Weights of a small transformer language model: 9 layers, 5.22M parameters.
MLP neurons of a small language model. Each row is named by its layer, matrix (up: input weights) and neuron, and shows model dimensions 0-127. Each number is 128 + 32 x the weight over its row's rms, rounded and kept within 0 to 255.
After each neuron's rows, "fires on" lists the tokens most often at its 100 highest values on Wikipedia text that the model never trained on.

L4.up265 [188  78 120 128 110  75 172 143 156 182 137  92 128 204 156  90 135 212 144 141 120  97  74  95 153 147 111 140 135 146 167 130 135 167 119 102  95 120 125 146 101 132 110 175 118 133  94 148  64 142 150 150 102 157  90 158 112  86 146  98 157  70 129 112 146 145 153 109 172 118 151 127 141  96 137  56 171 176 174 137 127 145 136 134  89 136 115 146 134  98 131  69  93 134  91 139  88  62 143 146 135  81  83 182 117 117 158 126 164 104 130 208 161 116  84  70  76 154  85 103 166 135  68 125 165 113 137 147]
fires on: " (", "der", " January", "th", "l", "er"

L4.up516 [187  85 132 169 100 145 138 132  96 140 170 138  70 109  81  71 191  95 137  93 138 126 121 162 159 125  89 182 169 177 116 150  63 157  71 139 153 163 157 116 103  89 135 172 143 108 123 111 124 123 143 164 170 145 129 114 115 163  71  98 132 151 113  94 131  91 130 142 153 128 136 170 100 149  74 148  88 140 134 123 102  84  71 140 108 165 157 127 128  40 132 175 112 160 117 136 149 175 165  79 155 166 146 105  88 131 151 108 128  74  70 150 133 137 118  92 118 119 121 178 156 141 131 100 152  57 142 151]
fires on: "ing", "s", "ng", "ating", "g", "ized"

L2.up522 [156 139 108  99 179 148 141 140 109 146  97 135 121 185 123 171 129 184  74 162 135  95 116 128 132 110 116 164  82 129 111 131 163 143 177 140 141 116 142 156 108 169 157 136 131 128 111 151  96 112 118 134 106  98 177 132  62 150 104 159 103  69  95 127 139  55 148 131 220 191 138 126 117 112  67  90 126 170 216 144 125 141 131 118 108 127  59 130 145 116 146  25  86 156  77 150 173  95  81  66 176 169 129  80 109 126 138  90 106 135 154 183 140  83 140 115 123 122  66 166 129  83 112 164 134 158 156 166]
fires on: "."

L4.up400 [115 123 148 155 106 153 128 185 139 124  90 152 148 150 126 154 138 126  93  99 160  74  53 126 137  59  77  89 148  98 104 120 139 191 144 106 190 160  63  72 140 163 143 140  82 168 181 184 118 116 135  93 112 110 130 129 122  75 152 161 154 139 115 107  65 120 123 153 194 120 102 109 173 144 135 112 131 162 169 146 124  85 116 170  63  88 139 116 144 125 163 136 161 163 152 127 121  81  84  88 102 160 148 103  83 105 103 118 161 108 118 144 135  40 132 145 190 111  91 138 117 138  83 141 152 131 111 117]
fires on: " have", " |", " may", " can", " has", "="

L4.up523 [150  84 100 152 118 135 121 108 170 142 112 143 149 125  90 114 131 134 146 146  84  99 169 166 134 179  79 130 133  97  89 136 181 189 141 103 171 167 183 118  70  94  80 139  88 144 106 119 118 113 113 160 189  79 174 111  97 142 128 150 185 162 113 116 132 121 145 146 129 149 163 146 176 123 124 111 115 149 158 128 141  83 137  93 165 210  15  57 191  89  98 134 105 179 130 161 179 144 102 120 166 164 109 103 117 136 149  30 147 142  81 113 112 131  89 104 162 142 111  98 156 179 109 112 171  85 109 162]
fires on: " |"

L4.up375 [220 111 131 103 157 144 129 138  96 159 136 110 108 107 135  92 126  97 157 160  97  55  36 141 124 157  80 167 169 167 133 161 108 151 108  98 150 149 171 127 129 125 127 142  94 157 120 189 141 151 194  81 137 130 111 134 128 160  64 133 179 134 163 128  99 124 131 171 102 167 148 140 122 157  86 133 150 135 132 134  96  93 154 161  74  98  93 137 253  98 129 146  94 120  92 128 144 149 197  97 166 100 142 101  63  87 166 149 132 144 103 138 175 116 113  94  79 121 125 108 158 138  81 149 123 114 135 176]
fires on: "nce", " =", "ti", "g", "ng", "ing"

L4.up285 [141  94 127 131 152 127 178  99  94 142 118 149 128 141 174  61 150 129  86 133  75  80  76 147 115 101 159 178 148 107 143 157 120  96 142 101 124 191 131 126 110  94 124 126 157 147 132 103 146 129 148  96  86 111 100 134 131 101 117 184 162 111  61 126  54 107 161 124 183 103 145 157 104 174 167 140 190 182 113 147 182 105 124 176 111 149  85 135 100  46 156 139 135 167 173 107 104 120 100  75 152 143 120 109  60 126 177  88 169 150 171 198 123  94  93  86 139  76 119  98 163 185  61  71 127 100 124 176]
fires on: "s", " sources", " results"

L2.up514 [150 116 136 160 143 116 114 173 137 134  67 103  63 113 193 178 115 166 106 164 164 106 154 145 131 133 129 208 127 133 122 114 180 105 161  76 108 151 138 159 102 128 167 145  68 133 128 184 101 124 147  89 144 174 124 101 143  85 116 155 142 132  75 137 107 102 104 149 145 141 110 159 141 105 118 118 144 198 186 153  92 166 116 183 148 120 131 138 132  97 162 114 127 123 115  98 123  90 104  79 132  83 126 162 142 135 180 119  92 144 133 196 174  77 100  81 143 116  56 106 146 117  76 101 175  71 101 224]
fires on: " from", " is", "\n", " ("

L4.up356 [103 111 123  86 114  91 157  96 132 105 123 140  85  78 141  74 147 148  69 169 118 125 121 142 143 107 132 120 137  99  56 163 138 106 113 143 166 165 137 129 110 143 100 120 141 131 149 111 124 129 146 163  57 122 145 110 123 154 127 121  92 174 109 178 135  74 183 185 112  96 167 158 148 102 154 131 121  81 123 155 153 156 134 176  99 114  88 105  95 147 174 110 114  94 124 124 142 168 123  95  93 157 171  79 132  79 177 119 218 130 164 108  99  87 144 118 146  33 119 149  67 158 205 151 132 139 180  99]
fires on: ",", " released", " used", " sold"

L2.up475 [180 164 151 169 114 150 152 112 122 127  61 134 117 147 122 140 136 158 164 152 138 189  88 153 172 171 125 168  91 123 134 149 109 156 148 167 123 158 154 136 159 139 136 116  88 142 187 110 165 107 160 146 134  74 118 109  84  77 108 141 114  62  76 134  82  75 177 137 155 152 141 114 163  95  99  69 155 159 147 141 167 120 105 137 152 141 139 104 136 103 168  75 123 174  75 123 157  68  93  89 129  96  95 160  40 125 150  92 133  77 173 107  92 116  77 131 119 141 135 203 143  86 106 155 177 117 172 194]
fires on: " a", "=", ";", "The", "This"

L4.up8 [111  90 128 144 152  89 151 138 149 133 146 141 146 159 187  75 112 143  88  89  77 128 121 142 138 146  97 115 150 143 118 128 151 172 113  92 151 132 126  87 134 115 120 114 102 202  98 163  99 107 161 107 136 122 116 152  98 122 154 157 150  81 122 134 177 150 111 120 121  89 191 124 139 139 174 131 153 180 119 121 114 157 156 153  81 155 114 115 120 110 135 153 104 103 163 119 117 104 104  16 120 174 116 185 182 105  97 126 129 105 148 161 136 122 100 101  60 139 129 141 130 162 131  62 209 125 213 172]
fires on: "\"", ";", ":"

L4.up444 [142 112  81 153 127 144 152 117 198 142 113 166 121 146 102 112 142 116  76 161 103 133 142 104 103  90 163 185 152 118 145 109 129 123 115 138 108 128 138 128 118 112 165 152 153 108 125 160  89 130 109  88 110  82 131 152  68 170 177  92 140 115 113 163  91 110 167 118  55 120 146 151  98 114 148  91 151 151  90 175 172 128 173  87 146 113 141 125 119  67 146 153 165  95 139  96  95 147 136 113 105 177  25 219  69  73  98 186 154 167 122 155 191 116 143 144 131 133 159 165 134 115  66 157 149 130 128 140]
fires on: "–", " |", "\n ", "|", "%"

L4.up582 [164  40  94 201  93  97 124 146 220 165  58  94 136 168 195 135 131 164 135 155 166 139 160 147 199 146 116 136 112 130 160 118  70 139 136 100 131 129 121 165  88 116 171 126  88 142 180  92 109 153  56 129 179  95 140 127 117 173 124 150 149 117 128 105  96 134 131 149 127 157  94 148  66 120  93 119 134 188 137 194 109 129 182 205 123 137 159 126 151 143 124 135 108 115 108  92 136 112 112 114 149 104  61 152 128  98 147 148  87  90 133 111 205 102 105 125  59 174 106  98 149 129 140  98 111 125 118 157]
fires on: " to", "–", " and", " also", " then"

L4.up319 [105 120 101 146  79 108 131 136 123 101  78 101 131 172 154  41 132 146 139 109  79  85 144 132 153  93 127 112 110 117 150 116 133 136 134 146 193 142  88 127 158 108 100 135  91 167 110 199 120 133 119 160 101 125 126 129 124  63 115 146 140  48 180  93  99 131 168 194 129 104 119 169 178 190 216 143 154 143  84 155 145 103 143 131 124 117  98 128 113 142  73 156 108 103 162  96 170 116 113 116 210 165 118 122 124 129  89 139 206 106 111 123 105  78 100  52 109 176 111 131 112 147 106  96 154  96 155  62]
fires on: " at", "-", " 1", "1", " to", " by"

L2.up318 [114 129 177 143 157 131 138 151 120 133  97 134 120 136 191  77  95 108 112 126  46 100  90 183 169 132 137 139 103 110  83 123 116 163 116 105 126 149 125 161 118 103  82 151 140 159 117 141  38 114  74 117  85 148 135 146 174 131 117 183 162 135 163 146 120 122 109 180 116 112 102 156 205 113 192 108 109 194  70  94 201 162 169  96 125 175  89 105  87  82 113 171  94 161 152  96 114 145 160  82 126 121 124 165 138 118  60 115 128 139 141 131  79 119 110  75 127  92 134 149  88 152 117  69 205 112 143 141]
fires on: "\"", "ani", " Africa", " Year", "ini", " 2010"

L4.up529 [127 112 104 158 138 178 123 122 112  76 137 110 126 118 138  83 150 123 133 141 104 141 144 114 105 148  76 110 158 163 125 105 142  79  80 105 137 156 118 146  94  99 146 141 115 142 139 101 142 138  99 164 180 132 108  76 104 142  80  77 123 138 116 175  67  71 118 152 122  70 214 145  68 132  93 150  99 160 202 138  73 140 160  89  92 155 153 136 108 125 168 133  89 159 133 123 122 155 161 125 131  78  75 137 105  84  91 182  94 146 125 121 162 136 141  97 125 136 154 155 145  84  40  74 111 195 123 169]
fires on: " on", ":", " in", " from", " first"

L4.up38 [178  96 174 158 159 156 130 174 182 136 113  77 120 162 198  72 103 112  65 126  88  69 102  70 116 120  76  88  91  99 124 136 110 148 132 158 112 133 164 100  89  84 104 176 180 147  99 127 100 147 164 112  91 130  88  89 144 107 150 162  85  89 136 158 205 130  84 152 129 146 166 166 119 115 184 144 132 178 112 154 132 176 129  93  99 105 138 157  87 130 116 131  65 144 166 107 119 117 117  96 124 149 118 143 108 103 157 156 183 160 108 151 138 144 120 148 159  67  93 154  83 150 123  66 139 110 103 158]
fires on: "\"", ")", " period", " years"

L4.up95 [209  90  38 153  96 155 158  97 108 119 145 118 184 115 156 140 186 108 116 197 103  88 139 119 144  53 114 140 115 121 176 176 108 153 131 138 132 100 156  59  95 147 147 163  84 111 151 105 158 152 121 139 136 105 193 113  89 115 102 188 132 118 150 158  53 127 161 107 120 130 140 136  54 119  76 114 144 121 167 147  75 143 183 140 163 175 171 126 140 114  93  60 142 126  85 137 158  94 137 143 161 167  58 154 114 104 174 115 111 186 177 157 144 100 106  65 114 147 100 103 155 161 101 137 104  99 101 113]
fires on: " and", " by", " to", " as"

L2.up636 [158 119 144 142 135 107 137 164  84 144 131  83 135 138 174 161 131 133 124 144  62 148 106 157 144 197 109 115 119 111 113 199 147 156 103  72 160 128 132  89 158 129  84 164 101 147  80 159  83 135 154 106  69 124 143  96 149  79 144 197 115  95 182 141  87 120 160 181 109 123 127 110 181 146 164 147 146 205 167 118 162 183 129 123  37 156 129 121  97 182 141  61 137 128 110 137  70  94  88 102 127 119 113 136 116  95 176 120 133 112 153 192  62  96 145 107  87 149 103  76 147 118 113  90 152 120 142 172]
fires on: "'", "\"", " ("

L4.up260 [122  99  79 133 157 188 138 105 180 133 151 142 113 103  76  99 158 101 136 138 104 108 185 156 134  82  83 136 124 115  90 154 136 155 107 149 168 140 185 170  85  57 100 153  68 129 111  83 107 138 119 174 144 139 132 111  91 182 128 152 140 151 117  93 139  98 144 149 103 136 191 133 212  71  87 117 100 122 240 154 118 108 122  88 167 167 104 139 179  66 123 134 113 110 111 147 158 112 116 121 132 198 148 108 106 142  99  52 158 171 130 162 134 110 119 161 138 163 118 113 147 119  91 101 184 105 118 120]
fires on: " |"

L2.up340 [170 113  97 164 188 143 137 133 136  99 103 171 168 160 120  82 123 169 132 124 162  94 116 145 168 132  79 132 104  79 120 115 117 182 163 115 122 157 147 106  91 133 161 140 125 131 137 196 176 137 183 101 104 122 109 143 120  66 138 158 156  96 116 119 144 131 121 177 184 128 102 157 184 122 133  96 132 125 130 153 155 108 143 138 135 139 111  86 152  94 151 135 149 128 119 113 160  95 125  62 173  82 121  54  48  82 172  52 159  59 164 117 102  70  79 126 141 133  80 144 136 179 139 176 196 131 175 136]
fires on: " at", "|", "="

L2.up336 [129 186 130 175 103 126 114 242 104 133 115 108 146 137 114 147 176 166 156  82 133 147 176 185 162  83  77 145 121  79 127 149 142 187 148  87 161 132 122 149 116 132 101 129 151  98 147 182 143 132 172 133 129 130 136 138 102 130 115 116 125  82 116  96 128 125 166 138 193 158  70 128 123  90 103  60  95 133 155 192 104 106 124 126 158 138  86 160 162  54 148  86  95 112  87 116 109 135 122 120 141 123  88 100 154 109 162 123 133 100 157 157 132  84  77 155 122 136 108 192 134 134 118 111 212  64 145  89]
fires on: "°", "″", " ext", "|"

L4.up3 [184 130  99 175 109 145 130 111 133 142  67 130 212  99 133 149 173 128 156 152 143 184 163 122 200 131 120 126 146 124 164 132 112 135 131 126 145 173  58  98 108 158 160 129  48 129  94 150 139 133  12 192 169 101 121  59 106 132 110 142 133 123 163 110 130 113 157 129 152  88 157 112 111 110 111 104 144 140 152 135 136 138 110 141 157 189 107 134 188  97 171  79 131 163  68 146 168 113 176  34 139 111  86 131 161 109 187 143 125 127 127 127 122 117  62  84 120 134 134 120 134 134  99 145 140 140 162 186]
fires on: " by", " as", " and", "with", " with", " &"

L2.up192 [206 155  76 116 140 189 164 143 129  76 140 133 167 129  92 142 165 115 181 127 120  99  77 107 168 150 109 137 151 105 134 131 157  96 174  98 150 131  90 120  50 136 190  88  71 124 169 110 174 141 101 158 135 131 174 117  89 136  96 105 136 112 145 120 182 122 162 143 160 172 139 145 105 143  76 100 113 103 197 166 128 100 101 134 156 123  86 160 106 149 102 101  51 129 111 158 162 119 118 121 149  64 131 140  64 141 184 136  89 139 101 142 190  75  67 133 139  97 100 166 185  97 164 162 107 120 127 172]
fires on: ",", " is", " by", "-", ":", ";"

L4.up487 [134 140  70 174 165 128 140 147 140 158 136 124 142 100 178  98 162 121 144 126 155 143 107 132  77  97 116 166 135  89 150 159 111 192 167 134 143 205  90  88  97 122 160 174 126 139 109 113 105 144  95 172 108 115 198 132  67 133 104 122 190 166 138  72 119 128 125 144 175 109 136 168 124 182  87 104 116  74 181 133  75 106 106 134 138 154 157 162 141  85 138  96  77 209  89  98 162 116 122  68 114 147  84 112 113  52 162 145 114 122 158  99 176 121 113  67 101 137 103 111 150 169 122 130 109  68 155 178]
fires on: " by", "ly", " as", "or"

L2.up356 [176 107 121 117 121 126 158 172 129 126 124 106 131 146 137 133  89 122 133 153 126 157  80 200 133 180 108 130 122 102 151 164  97 150 180 148 128 127 115  68 122  77 114 150  98 165 136 128 175 173 122  77 116 122 124 136 116  44 136  95 108 126  76 102 139 104 122 173 151 113 120 123 153  93 115  77 121 161 143 123 170 125 108  88 123 176 115 111 106  92 147  97 126 180  61 115 189  71 130  97 190 104 161 118 143 122 122 134  91  67 116 165 170  87  81 138 150  57 186 163 113 123  93 146 154 145 138 147]
fires on: "=", " This", "anti", "bi", " anti"

L4.up412 [138 137  98 180  83 153 164 116 124 100 123  65 151 169 108 177 173 179 151 151  97 124 100 135 120 109 119 128 158  95  96  91 148 142 132 121 130  71 176 138  93  98 190 110  95 121 106 115  85 133 116 128 145  89 137  71  90 108  45 107 118 118 101 179 119 128  99 163 125 144 162 194 134 113 117  89  69 123 168 173 104 104 147  91 132 119 113 111 166 143 104 122  75 137 101 122 184 158 117 129  83 196  88 152 120 157 176 142 107 150 139 121 158 143 114 136 102  84  78 163 122 145 178  85 170  83 142 178]
fires on: " from", " at", " were", " or", " of"

L2.up61 [150 125 154 127 138 120 141 153  94 131 105  75 149 174 183  96 131 149 133  91 121 157 148 184 111 138  35 125 130  65  75 158 115 160 181 150 162 154 137 143  88 167 107 165 119 138 107 139 167 143 181 142 142 140 149 128 152  55 112 168 142 103  98 101 151 159 175 117 162 150 111 140 145 120 114 139 169 170 162 131 156 141 154 107 110  99 142 111  85 112  60 140 117 185 141 112 124 131 155  34 143 109 138  60 134 127 181  89 115 101 143 124 147 105 146  80 108 145  22 118 118 167 109  48 174  94 156 157]
fires on: " un", "cy", "ways", "=", " was", "ch"

L2.up268 [134  67 134 130 163 139 223 159 109 145 148  86 156 176 138 134 180 136 149 164 107 127  90 119 103  95  95 122 204 123 165 124 129 174 167 124  94 166 132 123  94 135  95 124 115 139 152  85 126 129 108 138 159 134 171 131  74 110 141 124  85  52 118 115 113  79 166 168 184 176 167 158  99 144  79  82 136 150 196 175 105 130 139  97 108 163 141  80 140  99 142  89 189 161 122 135 128  98  87 114 111 149  88 110 100 141 101 117 144 119 143 139 113 100 167 104 152 113 142 175 134  67 102 146  70 147 187  81]
fires on: " released", "ography", " debut", " life", " announced", " career"

L4.up101 [146  98 136 134  85 158 185 114 179 115 115  80 138 173 119 125 125 136  98  95 156 143 200 129 223  81 147 121 151 117 159 138 128 119  98 168 169 148 145 156 135 140 107 140 159 108 133 166 114 130 146 112 124 115 142  96 116 142 151  82 134 104 126 137 105 101 170 160 118 161  97 141 133 128 168 146 130 203 111 167 139 150 169 175 104 124 119 144 153  80 152 135 142 124  70  39 131  88 171  76  77 121   0 164 164 113  73 116 108 154 138 141 188 167 105 119  85 117 106 146 125 102 163  77 158 158 160  87]
fires on: "–", " of"

L4.up578 [143 122 158 157 146 163 157 154 166  73 135 108 191 172 183 135 142 130  91 136 137 141 172  74 190 142 134 118 150  37 152 140 149 161 109 125 128 119 143 129 108 121 166 136 102 133  83 163 121 155 144 175 168  78 128 100 116  89 106 182 175 144 137 141  76 148 109 116 134 156 137 135 132 158 123  58 137 127 187 152 130 128 132 159  78 108  94 139 148 113 163 132 156 122 146 109 182  84 174 135 126  83  72  97 153  66 113 117  98 123 136 119 127 120 122 128 121  74  71 185 126 214 121 127 184 118 154 114]
fires on: " of", ":", ")", " at", "-"

L2.up12 [164 112  70  88 114 134 185 127 148 108 104 182 106 151 123 146 128 155 166 168 122 152 143 133 165 189 127 178  64  92 186 153 142  98 147 152 137 128 116 108  72  96 107 196  82 146 175 128 103  93 150 127 106 113 164 112 116 122 159 158  94  74 115  98 120  75  96 199 160 106 131 121 163 124  87  96 132 159 204 169 137 151 147 141 127 180  97 159 133  54 125 121 104 175  75 164 139  32  59 136 155 156 157 130 164 111 117  79 136 112 131 157 147  69  81 101 134  86  86 138 148 108 103 148 132 131 116 169]
fires on: " is", "The", " 1991", " was", "This"

L2.up607 [160  67 147 196  88  79 148 130 155 162  94 107 154 130 153 181 133 134  80 172 115 163 166 147 133 135 123 146 126 119 162 103 114 141 152 125 146 134 140 144 133 133  87  81  65 137 107 136 145 133 137 127 145 104 107  86 109 150 142 164 142 121 131 146 110 108 163 129 178 166 102 143 125 158 139  99 101 165 176 150  76 136 118 205 138 177  93  92 158  97 144  55 107 184 109 132 153 100 121  63 138 126  93 174  70  91 144 130  84 125 179 160 166  64  67 129 147  80  76 197 127 194 113 125 133  49 150 163]
fires on: ":", "=", ",", " also", " –", ")"

L4.up325 [181  54 163  83  74 200 148 122 164 122 112 157 101 130 124 120 137 118 164 143  91 191  66 153 148 115 144 128 117 129 121 109 109 128  82 144 159 144 133  96  84  70 168 124 102 147 116  79 165 140  82  80 132 147 163 111 109 115 107  99 108 126 140  69 171 117 146 135 193 143 147 130 129 118 131 117 162 160 161 142 191 119 108 111 155 165  49 151 133 132 106  89  72 192  58 151 128 111  67 125 106 111 156 139 172 166 130 106 116 156  68 123 147  59  73 101 158  86 114 148 162 140 142  72 139 148 138 151]
fires on: " is", "In", " in", " was", ",", " In"

L2.up54 [139 125 136 159 128 185 154 137 154 121  95 138 187 124 157  97 146 172 105 111 111 113 147 136 170 136 130 150 114 111 111 130 145 106 174 125 152 127 116 125 155 133 174 100 122 147  45 214 139 136 141 137 118 120 101 116 163 127 141 168 116 108 156 108 121 101 152 207 149  62 118 130 180 113 204 125 111 131 142 135 127 132 110 129 109 172 132 132  98 133 130 116  94 113 144  87  88  99 127 128 126 116 105 151 109 126 117 118 117  82 137 156 114  56  91  72 156  71  80  79 126 146 130  90 179 134 173 177]
fires on: " at", " At", " on", "."

L4.up240 [112 143 148 148 116 154 164 119 163 131 113  93 157 120 176 130 132  99 132 100 114  86 127 141 179 132 113  85 132  92 172 143 171 163 128 176 125 132 134 159 108 153  94 208 140 146 150 155 120 133 115 188 109  88 157 143 124 132 121  48  86 141  59 104 133 130 152 135  60 176 161 171 179  71 138 106 174 103 148 151 122 132 152 122 130 125  95 162  97 137 108 167  17 134 107  55 153 110 125 161 108 131  34  95 121  79 112 119 122 118 195 150  86 145  74 127 162 113 146 175  97 116 144 101 146  67 139  96]
fires on: "=", " of"

L2.up121 [181 121  85  88 169 224 187 130  97 125 100 123 153 123 157 112 173 218 143 162  99 150 103  73 123  97 110 127 163 159 163 151 103  66 102 132 124 136 152 113 123 106 153  93 102 101 145  94 130  74 110  92 148 141 152  87  80  72 115 110  96 141  71 140  99 123 140 147 190 152 172 130 144 133  99 110 144  93 161 156 123 133 164  88 163 165 154 128 194  79 111 114 145 131  84 164 206 103  83 118 135  94 157 130  76 116 116 166 131 136  93  88 109 114 134 114 105 119 101 138 183  75 122 151  99 130 172 178]
fires on: " by", " with", " is", " j", " disc", " from"

L4.up214 [129  68 108 117 140  93 131  94 110 139 137 165 130 193 179 126 125 101 114 102  37 132 103 126 160 109 123 152 132 110 198 120 146 166 130 155 106 122 140 135  90 101 142 131 106 193 141 136 102  90 125 114 141 118 161 123 155 151 163 137 126  71 163  76 152 142 138  99  58 100 157 137  79 137 156 140  98 158 112 146 132 190 133  85  75 187 173 169  87 155 162 140  58 120 133 131  77 118  90  68 153 142 165 136  88  83 115 122 144 142 102 157 133 157 138 101 100 194 153 154  89 151 120  83 123 128 171 118]
fires on: ")", " and", "\"", " which"

L4.up395 [160  95 138 108 101 149 136 112 193 134 149 120 143 131 107 121 180 185 184  89 117 106 148  73 124 151 108 142 155 108 110 141 103 117 100  93 148  91 128 124  82 120 126 146  97 114 141  89  69  84 155 140 149 126 135 160  77 125 110 120 144 160 158 158 178 110 123 165 157 187 135 146 154 162  69  87  84 115 174 171 104  81  98 156 119 150 169 163 136 107 169  40 112 119 114 150 165 156 113 107 159 250 179 152 142 135 111  46 136 153  98 128 126  85 149 128 155 172  89 128 153 154 132 162  72 125 123 166]
fires on: ".", " |", "8"

L2.up337 [159 148  58 171 162 144 131 175 135  76 166  84 150 137 164 118 163 147 163 134 136  88 101  79 172 109  75 139 131 126 151 110 109  85 118  74 150  89 109 176 132 131 120  86  93 127 103 113 122 144 166 145 118 163 146 125  73 134 129 159 140 103 139 127 153 120 103 161 218 148 142 155  95 144  83  85  94 113 181 166 106 154 106  98 119 183  86 146 112 109 174  90 124 183  93 161 157 111 104  71 189 164 107 172 119 126 108 106 104 156 148 178 111  79  75 167  83  90 129 141 130 115 137 183 125 120 159 166]
fires on: "."

L4.up142 [ 82 143 186 142  99 113 152 147 160  74 140 113  83 144 104 134 139 122 145 116 137 139 148 177 135 152 115 149 125 110  76 146 218 192 123 112 139 154 126 142 140 141 110 168 121 145  13 160 122 124 181 109 103 157 116 164 118 128 119 206 157  53 172 128 157  76 135 145 162 107 144 160 185 120 189 159 155 128 135 136 146 145 119  85  90 172  61 107 150 138 128 140 151 143 124 130 155 103 161 101  99 124 106  89 118 120 155  78  96 103 125 140  91 149 147 126 164 136  91 146 155 135  99  91 180  99 164  75]
fires on: "'", " (", "-", "ea"

L4.up280 [169 112 113 143 163 156 169 110 117 110 125 171 130 133 137  86 124 139  81 145 141  89 138 138 215 164  94 137 131  80 123 147 188 134 112 156 135 189 154  95  97 134 120 196  90 170 168 207  96 124  96 120  90  77 131 115  88 121 175 164 141 118  96 108  86 110 192 104  99 130  98 162  71 149 124 106 113 159 162 111 171 151 140 108 106 160 100 173 159 125 150 132  79 126  96 144  95  84 116 148 181 129  83 111  92  89 109 112 130  77 159 132 100  65  72 127 123 146  51 155 106 164  89 118 168 156 179 156]
fires on: ",", " Japan", " Canada", " States", "-"

L2.up236 [117 169 125 137  52  97 135 141 178  98 117 148  86 112 102 193 125 160  84 167 134  43 161  95 131 108 111 179 169  95 127  89  94 163  78 118 128  89  70 168 112 130 176 163 106 107 141 152 133 117 134 179 153 169 134 121 115  87 110 165  93 121 137 125  85  98 159 157 139 166 112 138 115 141 147 125 141 144 163 144 131 179 145 149 134  92  94 147 120 121 103  68 154 112  94 127 131  69 144 122 169 146 117 109 149 106 160 182  82 111 116 174 119  80 135  75  89 142 148 155 108 171 123 104 149  81 181 182]
fires on: "\n", " she", " is", " he", " He", " her"

L4.up513 [184 100 175 119 152 140 118 173  80 152 172 100  99 193 167  84 176 144 143  97  89 100  83 129 154 144 126 122 138  72  84 145 111 158 115 131 128 107 149 160  76  54 145  86 155 180 132 109 136 113 130 123 121 121 107 111 126 124 102 132 153 112 131 168 144  92 117 111 150  98 222 169  98 197 106 141 161 179 169 135 146 122 177 108  65 118 106 136 138 149 129 132  86 194 115 108 158 150 120  92 153  92 118 162 132  84 145 157 202 145 167 153 134 117 112  97 111 157 117  87 131 156 111 113 178 108 114 156]
fires on: "s", " In"

L4.up166 [122 162  84 116 145 106 184 110 112 107 108 147 138 168 130 151 140  94  93 143 123 143 134  85 126 121  94 156 157 110  63 138 194 161 153 140 105 120 153  79 128  80  98 144 147 150 132 127 115 138 134 153  87 127 166 156  79 164 171 116 122 133  78 130 123 113 100 118  93  76 145 159 120 105 151  89 140  98 128 185  84 145 130  82 127 135 104 131 123 159 154 151 117 154 168 172 215 151 125 153 178 166  94 105 147 115  59 116 178  84 176 174 117  99 100 160 127 163 119 191  57 127  95 118 200  93 115  98]
fires on: "2", "3", " 1", "mi", " II", "5"

L4.up454 [164 115  95 220 165 101 114 172 115 101 151 174 172 125 170 126 183 139 111 132 131 125  93  30 172 104 117 135 161 147 125 104 149 154 135 115 174 137 110 114  95  97 140 106 143 120 134 173 161  96 102 115 131 144  85  90 136 167 165 123 192 142 173 128 134 157 150 117  81 113 100 126 162 126 147 105  88 121 126 168  80 148 184 165  87 129 112 196 123  89 157  34 106 155  90 109 124  87 134 145 125 123 107  78 156  70 130 150 111 109  74 127  94  78  94 110 108 121  87 115 112 192 128 142 205  98 108 150]
fires on: " at", " of", " v", " vs", " against", "'"

L2.up17 [123 117 170 196  96  85 100 172 124 130  88 126 140 131 156 106 111 134 129 130 125 144 132 197 161 130 123 168  91 134 148  97 168 129 169 112 115 179 108 124 120 131 107 110 163 174  69 147 116 108 142 158 101 127 147 196 133  89 135 185 164  61 153  95 141 141 135 165 121  52 149 161 123 133 224 129 118 185 129 115 129 137 140 179 115 145 119 125 158 122 116 100 137  96 129 126  87 163 139  47 157 137 120 127 137  94 109  54 163 116 136 140  60  91  85  92 141 120 128 127  95 153  91  43 105  71 131 131]
fires on: " 2", " 1", "1", "4", " 2nd", " 3"